Part of a small language model's weights: rotary positions, a variant of Muon for these matrices.
MLP neurons of a small language model. Each row is named by its layer, matrix (up: input weights) and neuron, and shows model dimensions 202-297. Each number is 500 + 50 x the weight over its row's rms, rounded and kept within 0 to 999. Numbers have three digits each.
After each neuron's rows is what it responds to, as a language model described it from the Wikipedia text at the highest values.

L8.up483:498485483500514500444554480493560519524426456482559510479426448575507398553514447465451491491441552509469380437424508453482553521469408534484530481596463536466400505449508514518530425631531519525475527473529476534499434557510497479602577490554562525581514576519491441444466553486575376549
Responds to: Capital E word-starts. An initial capital E opening proper names or title words, e.g. Eibar, Eusebius, ELAS; more weakly, header words like History and Website.

L3.up1518:528526372623510501491494535455492464574490535467404461577470519613486478455426569455450528544570504418495520453493510459559487456516562506462499457551443524520447504527567517447470464465503523559488523405540461527518597512499521599541475503592443540457513453523519500504577458460472484505
Responds to: Mid-word name fragments. Second subword piece of a rare word split into fragments, usually foreign names and places, e.g. U-g-anda, N-k-rumah, T-ing-itana.

L8.up220:461502387458549498319476528461459463577497548579469457561486488521570531531463428511474473553500567571514571428431535419490486534579538457442482501434418474566433545447503402488527426520536520587483494439522514469403459496510542491453503553558575498549499445494566535431432471501532467595
Responds to: City names. City names or their final word pieces, often used as modifiers of organizations, teams or events, e.g. Chicago Tribune, New York, Pretoria.

L3.up1829:515483617535561466510531543454555510470453461594468568483520462542527465505542571485563461548456445513510501458581562415507507494511467502533502495410469503461430483420403490488521588570493477425445547469488457583449591491515457515569581486468516510499539479553525499507443515487564560433
Responds to: Name-completing nouns and word pieces. Tokens completing fixed multi-word names or words, such as Tennis Tour, Bench press, Associated Press, BWF International, plus mid-word pieces like comp-ress, Enc-our-agement.

L9.up859:412484519481532545406514511431458541453482508452427527420350566433495519512386544469466448535402475505392458552506491485512492434492417470412553486502524453443486555464446507489632486426469418493473462410522495497477452502457505517452506494411451460496547421441500524598516538437414516589
Responds to: Noun phrase openers. Determiners, superlatives and prepositions just before a new noun phrase in encyclopedic prose, e.g. "the first", "a currency", "home to", "the largest".

L9.up826:505568504454564531519409477550596515516501501501513473523498504478514562609481583638546415368472422553517484451445573497494461469515537536480509526482447474512519488535479466466503519451449522466544570498548528524475467528484536541499484477506522429518504501518577475480465466470500492545
Responds to: Tokens inside titles. Fires on word pieces inside titles of films, songs and artworks in tables and lists, such as Pursuit of, Marriage of, Ho Gaya, and on "See" in "See also" headings.

L9.up376:462516523564389524431432454536543452497484445463509490479532519365505594554503449471502592482424470481546543547506516456489544406438573499387462575524535463519509538463510400467444508490483457451541497477487539433400499487505438482460493505499570544479493476525495545447410524479489518505
Responds to: Mid-word subword fragments. Short word-piece tokens in the middle of long, often technical or Latinate words, e.g. ect-op-arasitic, synaest-hes-ia, antihist-am-ines, pos-it-ron.

L3.up1635:527506501569565581584447447462452495448475501559436398488479435499422513442634518577438520490561477566502505524490514551582562615572355532484442439536585584528529563533451540436530478492540439517467386416485524529559459422548480510424495551516478598505482422487531469436420571411530512566
Responds to: Inside proper names and acronyms. Word or piece partway into a multi-word proper name or capitalized acronym, e.g. Montreal International, New York, NAACP.

L3.up798:438413583443509497561458542498519486471512502512532501446417501525505433530400445528481515557480581464543472456549528430462497485476482515460448478508509533536537483433510541438524464499560506456536443393530484475467422508508518422570438446408543604639524494423419430584423481457465502523
Responds to: Mid-word fragments. Middle word-pieces inside longer multi-token words, mostly foreign names and Latinate terms, e.g. Cerú-nd-olo, Hyd-rol-ysis, Inter-action, Y-vel-tal.

L3.up767:636506532440575485455471460498440501566486416467484387470575417606476439564455545547476466388441488405463448329531483523533509527472374479516560504583481471485510465591485501474562467561554530513592443509453491463538566554541556438485553472455404527488488447475547458539557469428553518534
Responds to: Initials and name fragments. Fires on single capital initials, their periods, and short word pieces inside proper names and abbreviations, as in L.A., A.E. Andrews, S-10, Sleeman, Gravelle.

L8.up1157:473494423479446466489525517535476435499444547474548518526539455542534511510439473528487373604533477501567521440419543550467491501499476510513446495504485471532456431545572463571507418445431556485476568497503488526463513552519511442518450534520468633494509489481554620513533406501494543538
Responds to: Wiki section-heading words. Words inside Wikipedia section headings right after ==, especially See in "See also", plus Champions, Retirement, Legacy; also table cells like %.

L3.up908:524426474473651518446571521553478453538456422590482595446558544478444508485439541502564474549524553500590478507534462531461499492494565526511556546503616600453533478461528425546466571526478536427480542488393401422458542452510483510431545541559475489545589515508488586467512512480520445481
Responds to: Complement-taking prepositions. Prepositions like of, to, for that a preceding verb or adjective requires, as in capable of, adapt to, allowed for; also scattered mid-word pieces and table dates.

L9.up1848:541480490438447503465497488576508571448425452520433468485477530438505400564428620560430539489492492531478534497459449560467446499491532418381563438459504566466547558481439509460519479491535491440475484589470537545489541590500439497546531505518388480501489477483499525580499470552470469435
Responds to: Clause-final predicate completions. Words or word-ending pieces that complete a predicate or adverbial just before a comma, period or preposition: as well, respectively, alike, -ically, born, arrested, 2015.

L9.up621:479523477477499531517529468531649383457407483483527556499450536564458496452472475547417440464513525529410505540474495506429499520517443583506543471521554509610455500396412515574514495468530456465517470449480564471487466542462472520527559498455567474547564525451437553522458469433503580520
Responds to: Mid-word foreign name pieces. Mid-word subword pieces inside foreign or unusual proper names and words, e.g. Soc|ied|ad, Inc|ub|us, Pomp|ad|our, plus weak table pipes and list dashes.

L8.up1763:560504486455481543502465509577529435477417481538523532438506490469565573551567527384577449598565528477474527496472510511623523496514513464471509634408554502558554477486521478482450514434550455632529447419474487600517460433530529592528600462584537482508515455514468471484495535507463551475
Responds to: Paragraph boundary after sentence. Line breaks right after a sentence-final period that end a paragraph or come before a heading, plus sentence-initial In and last words of table labels (electors, votes).

L9.up490:509556567558505440455559562472469528485422566461494441520403462585501531470461440461459591509455471581418481547491552523469559512562436493503539404468467507529458543499528511465601488468571413478423476499497440381512546400456475509606479550472451473486459379541510421526390515475516472479
Responds to: Named event/organization start. The first word of a proper name for an event, award, competition or institution, such as World, International, National or United, or a "the" leading into one.

L8.up1537:541545358542540546391510488515549545478459469540484511480418483501441500538515523501496527437417511605496560409451563464511428510521476506483424483429507491535590425461503579522466478459480558554499379429471594512498503490551465610531486560554490462502634531400522459466497513586450535470
Responds to: First and negation words. Mostly the word "first" after the/possessive (first chairman, First air date), plus negators (no, non-, never, not) and "of" in set names like Board of Trade.

L3.up681:470498541520430471534429483519459474515496489483573488512462452489516465532482499524539504495482492484531441594438576430483572427474490507581454420477458468534509544546483487553554512562487460560486484478439521570438516484489444484484593505464498553451400425417526541506511523436410435504
Responds to: "as" and name fragments. The word "as", mostly as a mid-sentence conjunction or comparison ("came as Democrats won", "just as valid"), plus mid-word fragments of foreign proper names (K-ä-llberg, T-res-orit).

L3.up1145:468448450440517472462496479558516520478504545519532576442597410485456476485597538491450563432492590501435509440490338528586449494483524404463528450554504522501485568546580492599477514480481441452422520495555507491442481517458467555519576425559539431457538530569509472596497414477573455473
Responds to: Score and compound separators. Dashes between digits in sports score tables (3–0, 4–1) and hyphens joining word pieces (quad-core, single-thread, co-Surveyor); also time colons like 1:21.

L8.up1826:544481473456609462483527558546513504569567481418481486475435504464425505495524512616487457494468449455415440494503464443587537483516404492501519470524567494562513557498495464502513522516486583433498567542550548437421484564413475540532474529425528485547549475445534477461500553428456531491
Responds to: Sibilant suffix / "as". Final -as/-is/-os/-ou pieces ending names (esp. Greek surnames like Tsitsipas, Gyzis), plus the standalone word "as" (as a, As of, as well).

L3.up551:538472460515445492380529445557516488467522391512466559532465512409381446515486462464471454444420494495459475545478558420499487430485419413524491450593516469495538609352406455520527511544550427392539505487439445422597512442494457569484471481473490598499596570502461499504595579547443616516
Responds to: Ordinal position adjectives. Ordering adjectives after a determiner or possessive that mark an item's place in a series, mostly "first" (the first president, its first meeting), also last, final, debut, only, original, opening.

L8.up1150:456399419586458496493593501524521507435483493432334490628524556549555438499489545433511498616502515584547511459405488349569440535539513465427537529461479543609418422535483507466395494489569488487530467504508537395473534505459544581449501537570501535492478504487485520458499499562456467500
Responds to: Proper-name start tokens. First token or word piece of a proper name (place, person, team, organization), often opening a paragraph, such as Lake, Wong, Fair(field), Ra(ith).

L3.up695:493494562583482500478530527529457507543297459548474581514478502666494438461505427465501496469439502586492582544563494573444462489573515496552481559491561477446596561540441487545500502517470495500473501552474485509546533550459598491558469443584441580502486491398505525434516485513426509445
Responds to: Paragraph-ending newline. The line-break token right after a sentence's final period that closes a Wikipedia paragraph, often before a section heading, as in "...in Brattleboro." or "...cancer.".

L9.up1072:458453434399547474500413461464547379437445506521568468524461531455546526516506434551500449553427389463519460496438528455529471489468495503506510542495510443459485448485393485564469459487468568467559523441500550442465527531504422580604475573532484487473494452502534523537484546510532485495
Responds to: Predicate head after subject. Verbs or prepositions that come right after a full subject or clause and introduce the predicate or its complement, such as to give, at the end, has been.

L3.up1376:425467498468452520523496453490509608533557584508534456538506559546506516483556420494421473570532495533522491452441522437505506580462494462379494493528595487544521414587467532431515527422463553523473512526480452532541440548496505550488493472513420429439534433539486411529420440467475581480
Responds to: Article section-heading words. Words opening a Wikipedia section heading right after "==", mainly See (also), Death, Legacy, and biographical nouns such as career, death, wife, years.

L8.up213:469515564494520409495481509485490484452500582606420487549521507478548606490395533547444501476545466482439494566515503520464493526558592428478471479473530539539399497461507498404550596493588555495479483504477491576502581435482460466594484490525463558468510475501484568504480550457535552498
Responds to: Sports results terminology. Sports terms in results tables, draws and stat lists, e.g. Hard (court surface), draw, Seedings, Replays, pitcher, blocks; some non-sports table words like lb.

L3.up1694:542526447465506406491503476546560604565576472370482416451533517495574455477454572534420438467548545439467478586534547516517468559392533541433529481458550489412498480594497522535513565563493560546450450541487501502528480645428436569576443517536410494442496480537534557465492457533524542577
Responds to: Adverbial phrase completions. Second word of fixed adverbial or relational phrases, mostly after time words: shortly after, soon after, years later, as well, so far, right behind.

L8.up1557:554493560563451537474540480482535449572585555538497446490553525585591534500529451566491568423496434497539452488564441501534396463486457459402503563440472492510601516436603534525488536550506576445543486490540544440345474543457466537562591445462476443460445525485434503508423504489477507594
Responds to: Material/instrument prepositions. Prepositions, articles and colons that introduce what something is made of, done with or equipped with, such as made of, coated with, carrying a, Propulsion:.

L9.up767:515498512508560421473588544526511447462481526556494511616388458468440493530578464482446437501460492502430571446526485544500427319485539474471590404574554517490428490491465436520535487453541460511468504463508501505447444500605545525531491468544471513461554501513470473520512535491433555521
Responds to: Score-separating dashes. En dashes or hyphens between two numbers in sports scores, such as 2–0 or 3–1; weaker on pipes in results tables and on heading markers.

L8.up474:469480421572599534434562502503493513511456512621426584522474425441468519421610577470433524524518580524507375507517425532476516453452528448519490461571561423579515517477458560536589428509504512603495513541470502501544394609475489471453519498454547590540415480504488506508538597533508492547
Responds to: Number-separator punctuation. Separators between digits, mainly en dashes in football scores (3–0, 0–2), table pipes and decimal points; also word-initial fragments like cons(piring), dec(eptive).